Weights of a small GPT-style language model, trained from scratch on English Wikipedia.
Size: 12 layers, width 256, vocabulary 8192, 12.7M parameters.
Architecture: RMSNorm before each block, rotary positions, no biases in attention or MLP, untied embeddings.
Training: 256M tokens, 8269 steps.
MLP neurons of a small language model. Each row is named by its layer, matrix (gate and up: input weights) and neuron, and shows model dimensions 0-255. Each number is 128 + 24 x the weight over its row's rms, rounded and kept within 0 to 255. Numbers have three digits each. A neuron's up and down rows have the sign that makes its largest values positive.
Before each neuron's rows, "fires on" lists the tokens most often at its 100 highest values on Wikipedia text that the model never trained on.

fires on: " |", "n", "s", "di"
L8.gate147:100129136117140174127128143117126140032125121131132163119132162119112148106117168137150134179137143200106122100121128119114106149097100129061130123101137114133137102104135119132117115115111126138122131082167105167154122123117137129117094111087133137098098167173141122133179154094093164097090097116114113155124134112119152137088139131089169124142135129143172103151123122135136121123118098113149147128117117152090106155189134133119148135151126107119143152136123134107146101162153123156111104085104125166164121144115130100123117123147112119136114100110145151098108092139123117091145190104118150130113097120193150162104131104156123156141152110114179163132141135106176086116132077151180144133120087150095138133086128137100108105121130145130111133125102116144145124116139123
L8.up147:155124098131106160144118145100117137118083104119120122129116121115108139168128088165129118129140128159109113105119123135122105126064087122114151133139154108113165091093115135104117150095126096135133145116128092146128152128136141107131150134121117143091103133188137151098098147159069131197098113125141156119130118161117131147145141155111118135136114114122132092117163073125127110139147108096191096134126154120067108116098116148142139147123166139134080093134075182115119102134151103135120146105128103167104141127109087124112124111141105119179099152128129124114145131136147123144113125169094090126104157142151117151109125110141090164111109136143131120134124074119146127096162100163152140114086141178076114100128106140123127083108124107118108160081103147157154132179090120

fires on: " in", "al", " long", "ular", " entire", "-"
L8.gate103:123120111134142169107130160156149124115161121127098163130119112109119107145140146118131099151123136115134147112150150130172120134135085080099129159116145139073122112119162137136134119108102095106104137145093111207108110083139096151106105130107137137096146178114135124137135109129150143149142135092151137084085114134137127172142128126091136155089124141161123096097153154129159124164116113149199137134129128095140169080121134143134161128151153164117103157153118102133074129105134140108168185131107165139083178126107141142115144129111149140131135123116152101190169122087122146147125091136105101144113118127118138150102154098131142163150118165104119144164131153130110124144155068109158104105152124107119179099098117130101129081119151152112130127128142117165107112140139122
L8.up103:165118103138104206150132092071116124105135131159173094113087134154169142208140170149122114143114152138121096113111150140127122140151136109105113141121101157085107147090161102117090163138101106153101177136131083143092144120118080123140122127136111114094134138135150101118157125181123155083109135150123136102157132166150088149131137164134132101088076152137119132135117175102150121134124133142126158111097077113104108124103134147106110133123120131099118140172153088102149129105144122105171113130106104133123178148128137117117112103137090166118144124135105110157127127132125087126137104080103137092103109101131104125162130095109123121143110145100123142156168137140125124113121147106144112151110148165126130156142141140138091122122147162122108106106118146128081087110090104

fires on: ":", "=", " =", "′"
L8.gate575:102189121154120111142112206095129159148124110138105120136132124098140132144127132117143117071146121113141142119138101166135120122115123100128080114145134147139093185149132127097137144157109106092062069129087097088145160131108152111136135118145152144115103130122146131105137099125124139161169138124140155122144109131167103145132129121117105111117148117117100168140092134132130150144090149165126092156141125106113128089134107133161132116135146145173095159143155103141088152128122145142102113114114114133139090140112108121124135083119160099155075133105108162119134136093074159140145138091082118093112128097177131131142092116139147122168099139153118177104156140120103119134108144155108158118139134145142118100069147094060123138138121138132115066164113116123113132125139151
L8.up575:111146154140107106158113162144120151158135107161093112140090099123122137136085143140156138093151114104127104098158124140108103085091121103131115143186141142114115102146142116124092114068127137132159073103153111162132116117133206133108139152140068121130107123060141091070160144112139160181092131092111172153123096138130148116124119143124094132090131095115113112121108099104104104097106100110120123121139124085144128144116150158153139114108174138145122138149116121140137102125117119137118049134157107163131150130154130125127097136132147120186134152112124140144155103113122139156134104138159111085131153111133130116142136140153118128139116103159150133153153158118069134117113139154165179165104138120100179132109131125112103143116141104159136129141129107137121118077125116

fires on: "s", ":", "al", "-", ".", "est"
L7.gate313:146130153115140141109127123116122161149163117125129161115119131199138131149118101143126137118135112119119133156138123095138135152111080125133156113133147134042101121154130153137093108129135113142118110131086115165100102140128107119144120144152127129147162173140153122103108097138121083117133181109176140089096154181154099115149127100124133095092169115115126134109133121101129174174157121140159106170120159120088122144152121081153164153128143130170109129124137139121110116131121159135115116134159118132095144108106123123120093138137118114129109098102076133119157156101138118106159139115107109123140119098121096125127093136164137138111162133087101120135166110077119135125162066141085115080134125116162141104130102115103106104207152195133099135155123123139089123126101151
L7.up313:097120191148071156131118109113137135115139139115143118118161141150170104119159103148131105148134140096114128113158138106147072106108145136135121151139096121104118097169158136135130175105123157126077114140168105124097143141114149122100147136136156102097131142126141143073120117133134152138085164157123150145131130125151083084162151146136147121153163126140089133128134131093128129122134126157131125111115133155123128134133130164127125181143178102121113128107107113096184148092124208092155124129138146109084176123115119155114124141096145168157161096125108138116160144145097135108108127095115122124146161127171109135167129138119113152139115157133122108201099106176139159112134161112099129112131126139180141138109124101150132086119217145135121133128136104131141129145119141

fires on: " =", " No", " Con", " bass"
L3.gate29:125141113158133174166148119187119158116089139141110100143146159123137138101179163138135110126146158126148101127117102142185150099083107080155146146097146156155132111081124154133163117152145148133124101133129093149124156087134099122115105133175115115106091175139124081137153116119140133135113064138124141121119121132151122158069111159147140110107146106106129142122122156106117106114110126137144119136079126115095104089174087153118133065127087143131109162130108130184120159137145151149142138120150066155148104096124128086139150108125141149132152135114129155146148118131175081102092146109150140130095155091136119104124102123112127166130131120115129119136147134151131087109115115159081149143129112100104131099064154161109102122151106114133119142119111136111098112136137142
L3.up29:121101114141132120106129143147102140128158129161085092180152113090154162114148144152155133126079124107104132143104118137168117141118136121120139113143168150079120121107151119130116081112151121107159106145119124111104124117106160147145133206153135105109133168114135119128110117067123094145119119109099136087121138134131151147136135137146093124154093117142126169145119128082111140129132149128099155143168156109140138158145131109131137096110146104171143147058141143152121081121108130137129093088132108151091201095160093117161108138078129125166106136143100114121168093158163115177104135128161112107113105145125107091105122105112110124130154102124082141130134127131087148131153137134111168129105140131088137132095119110113110145133094157112091152172129189122155107132105148

fires on: " |", " He", "ki", " she", "hi", "-"
L7.gate415:145127142129155124151149149126098111126081115094113095091126118167119143193128139152084155132088159086139103126111108132089124128156136143147116141087114128114139146147105134142104145116182134123119173141129121130109189104125128105135117159114190117109145104168118116128138083109139120122153132135122130167100099132124130155121106136095124075110091148145118105156091120127136069106169130089117138105134116120103137136124136121128195144082114166129099138111132163124171141156132147161098146124127159129160141114123094093135127138136140086143120109124167140131113163142144121093149116099126120158086141098117137173124146157125121135140126093168155159149109106141094085139096080134140104122147146155118079139143146102125168157113173136191174126134136126145092129126137122
L7.up415:115126126155131157100146141086104128127095135114088124111129186134107130122140082182137097116125166134122126106106148104097091103070151136121106134137149124130112133112123137106159114114124131148129114136131136120138123147148126113143155102122148091129112118127131136133121107123152123149137097143128136131147129168142112126121173117052197115138145117136089151142079167131165073131101116173159103120133140123142154140099106102134112146083158066151179096115108137134145115152120111144104151102098138112148169110149135162191100104117151130162145109132151178129091122098161108158132143139120148106137113130165143134149081129191196158123092114143137103131161143107105136119117131128137171116117101166123118136161088124117127150127098082120126086120116113133122132141120093

fires on: " no", " any", " den", " driving", " win", " qualifying"
L3.gate2:119142105173148134130125117184154151123148123145138120173135158138090130139150117100137156139121109107138138156143131144147137101119121164146151164116150122118097132130134135125091133091118150108118103109121131135136137113160133116105132139136114153126126127105083093163102123108141115169118103168121180111180127096129138178112153062137127094143123099171072143119112072107117097124154107153155117137104127138154153103095146135096094091130155146127058126137152149131108120117105130142152101140138152121090159161067110163166116134158136141148126144139106148145144148144109127135135133156167183098144151140098108133156150156114139094077144146112130145140129110137128163098123133106135166138109156115083143134094094114114152059132120111170124128127091125138083100137125181
L3.up2:145108133157116120101106155176149152140143146112116142165134131123142133121131135116111117139115148169139120109176156119110143116110195142123136166052126120137131087103185101096135144130122100065156100120105158138125147129105140136122113125134130112132139107115144110129114106133130153096143166151123122165173146117129141136160138113103117168129112155170171111130127115113148149163163190126112105117155143113155140088088109117138117139177118144131091116113181146089099087119135136118150138103143157163120159115148112141123113176102111139172144196123130103116161123130143104114112128143115136125141115145091105148104170089134112083108127152147160146127140118111125112101128105118140169153101195164077076124139139149117119115127137140127109098108151075131127145132133159

fires on: " =", "'", "now", ")", "="
L4.gate352:110100110125134093118107140125121104141167134134098188147162141100152109115100190106123131115122123129170116137112133151097152128122147131160151133099138070162085167133119115115126117101123113135158098144091131110154103115119123103150139114097150157098107133069115128133155095122157178094163106096155151150131154120113103148135141116123103139102143124153130109120134084142142121139154113165143170116129096081128141123106105119168126119153096153107129147113128160113151138139156147146090081120151129128138118095161144130136070135135151158158094138134115124106141133087084162126111152150132170141085116166151142135152130124153129119149136131128114113136077165078127109106128084138154147136102124132125130080136151113096101123128070156142123123134075066113182097118143116
L4.up352:147123135121113119125141129118113146124095130134098165096094148141102113114133177129118182142094097144136136073134132138116115130099148132169145128105125132144128084122159118176083112119138126139158112127138125158155130133123104117123133162119162117119144156109137149089113147099156140104157101093150139107135151091118145127126156113154141118143144095151138135116122141145102180121138125116150123137147093122122173135142131119114129102119129108157116123132157135076112099126147112196136127107151104158115154076171098145135098136090150128124153127134126177115139132136084169143170163125107153135106114117163147090142133234141131137153110107155150131174120130121125131098132114101092199137077080096132126088140146093124103142133095170111121101128141106117106118085167135

fires on: " US", " N", " n", "—", " Russia"
L3.gate413:115125121124133133130103120113103096111126154128133107106152124133120137099129114102102098145111111146126159143158155144118090128086127135142112159135109171124079145154140090104077130120119086167090101112126111107124130154118118147129120040112141123110063169128118160123143113142154111158117164097125110136155091135125117153186125074091178119084123139110109103098102113157143119103129122106105144148094129084101113121125143131118138157180126109086130132125137117130141131127126121114104124132129102117119141153153121139133156114123109137121122122168112154101100101091159182120133099134124105147152100134130076171109086150113163158176112130112095141129127147145097159150094173103105133151133165145110175169134111123090126115109155129095109163097121102138119114152073096
L3.up413:147130131123126141141113159090111124123106130136116163120109105107096152104116151098108103155099119151128179170142113118095155139113140118154135120169139123121076110108124155094115119144115124134066147126143135128135143156141167092132097093149087124135085119152145097143139142169133107112146168137117119123154090168126136125151154146112138111114152148114147089138110102105122112145146134102097081137129195110125113180149156126134151163118122125115145129121101079143128151136116141167128084108129112131147147058159066132117065130125117102105086138145141145109100086136112169141144121106124114099126142118132140114182100157130093141118123092068084115119118171089120135069133127120142121157119124138129150100075135144123116098128122116077120157115111096139088124121119126

fires on: " =", "="
L8.gate329:117129142144115129111116175125139125124142160097115144164113126091174112139145172139075121107149199138121128137134120123104102148144118113115145083120134091137145103121131167104101131132137167154119112135126133101119095086101122172166101113128167130097106140161118168090139111135149138119128126147121140142110136132133106144096157140161141108129129082157133102131116146148108130139155084146123152110092135131122129139134163166132093119139092131140088114173132106189121139136151088121110111100143130150098171108158134131094088155109114154095111118119145141122174105114119149180126134090122157115125128183090124145162140164093135148129110183120135131165156149091150110124093101087147141160179110118126118088146096093142110114174134121141139125146087127163154081114142099
L8.up329:178167097103108116135127129134126116095126122114144165140144101172101139122104102143106161125108105140111102127081108134122105140150091101135108170148101165118142109101162077126151115119108121136128130200130117127149139145154161123111130160121102098123143131084125096140103125143119143121165086132150182125142080104142139101149114122138123132128126142112118129104093148132111126141116130071115113106137104102143165166151114142156079133096101122129137121120147121128096119119145141124162162129116132068172140115089129191152154160119101112127153141105138175089127130198104123119109130151122086127101127128160109166150119144165114157182139163111114122136108157140132141184146165123134115087123128166121123100122123118109143132115115087131144091135126091141123091186159145

fires on: "-", "|", " |"
L8.gate50:131139101140119139168079131121100112144128104129128098088152137148139158149114148130121113126156157172153124138108130131120115042098144134144116121069137118170152137132082169087086186127152130162067128122125131132115156105109120104098106144084141127096086147122122176131114143099150130082118134155151139114169112117144119148125148179158150117123123130128129129105113116099117119112130157074117161079142125125118103105156136072111119138149099137106132151118146146072114094094112132138132127135149164102141108106138121122107174107128180154101125110155147132095147143106111117089158118081104130107128129160139143129095117144122100095107125131119157134120094163118112139130116120177142131151163100124138115139140173121111175138127078139133144158103107088121147150108157134
L8.up50:131101111103131166139144139147125147136140114119094110135122142113096135116100066144130125124141178139132107125090126074151180154106109133128096126099110129143149143157130112107094154135143125128157164124099150108113129094121107139125098184099117176097139124153122144145114163115113116090149083142137132108129099186172130133180105115138104157104141159157106148086160149148170117139148126133110152130121093126081140092152112168137167120096152126126147150112111140137130107124127098076118142149126120110126109172080071171129123118146164104140161169122160141133092136129096097136145156112114096103072131135123149144104166144147135121112140126135116159128138120092111125138114122118137175099089118189107075101116123119152155151116084133119098121111145107139135110115120087

fires on: " P", " S", " n", " N", " T"
L5.gate550:092137149098149091091175129102123133089086127147125142124085132110137177130120113153110141167126154130142158135096117148131123191132123114146109124114162141141117163175148145100108144117124095152144088136116108183144161157154085118120155107161119105133153107150137108151133168096170097175122130127100129139144119105094131171163102082091173157126133151118135141113098129112077143182165121128158098107134096092113112142077132122129113156132115112129159130130146103168107140087090155126114143185101131148117109134150077130112101122127104121161101118134098118118134124122136139151167107137157171135142117113086117108135106119126157135092139136118092091128129110139140098111118120106147119120141111123065127149141140103115073148118134133112156089154100125134159144135104105
L5.up550:144135144111163137124136142119144116132111100175126137113129167123132158119110113107094136131140142126148116154133106110124146131131119118171136143126171138124131152139156079101088127108136104150126133143069146147174169141135114090135094096131170130111142142153128083165166133126208096172149135121160142149184134069100132158153164132110122136127128120123094108134092099101103116188103151098106115127091101079136128131133133113153137153152137123096169135134108148132110126094096153120126137186118127090103107116137093110139164086133142114170139124117098139097142116134094133104175099139164135123129130134109113136130121160106128121092177103110093071088125156123110100116144129111142121131130111147090145149100119094110101121093157124090162079117098138154140112131137110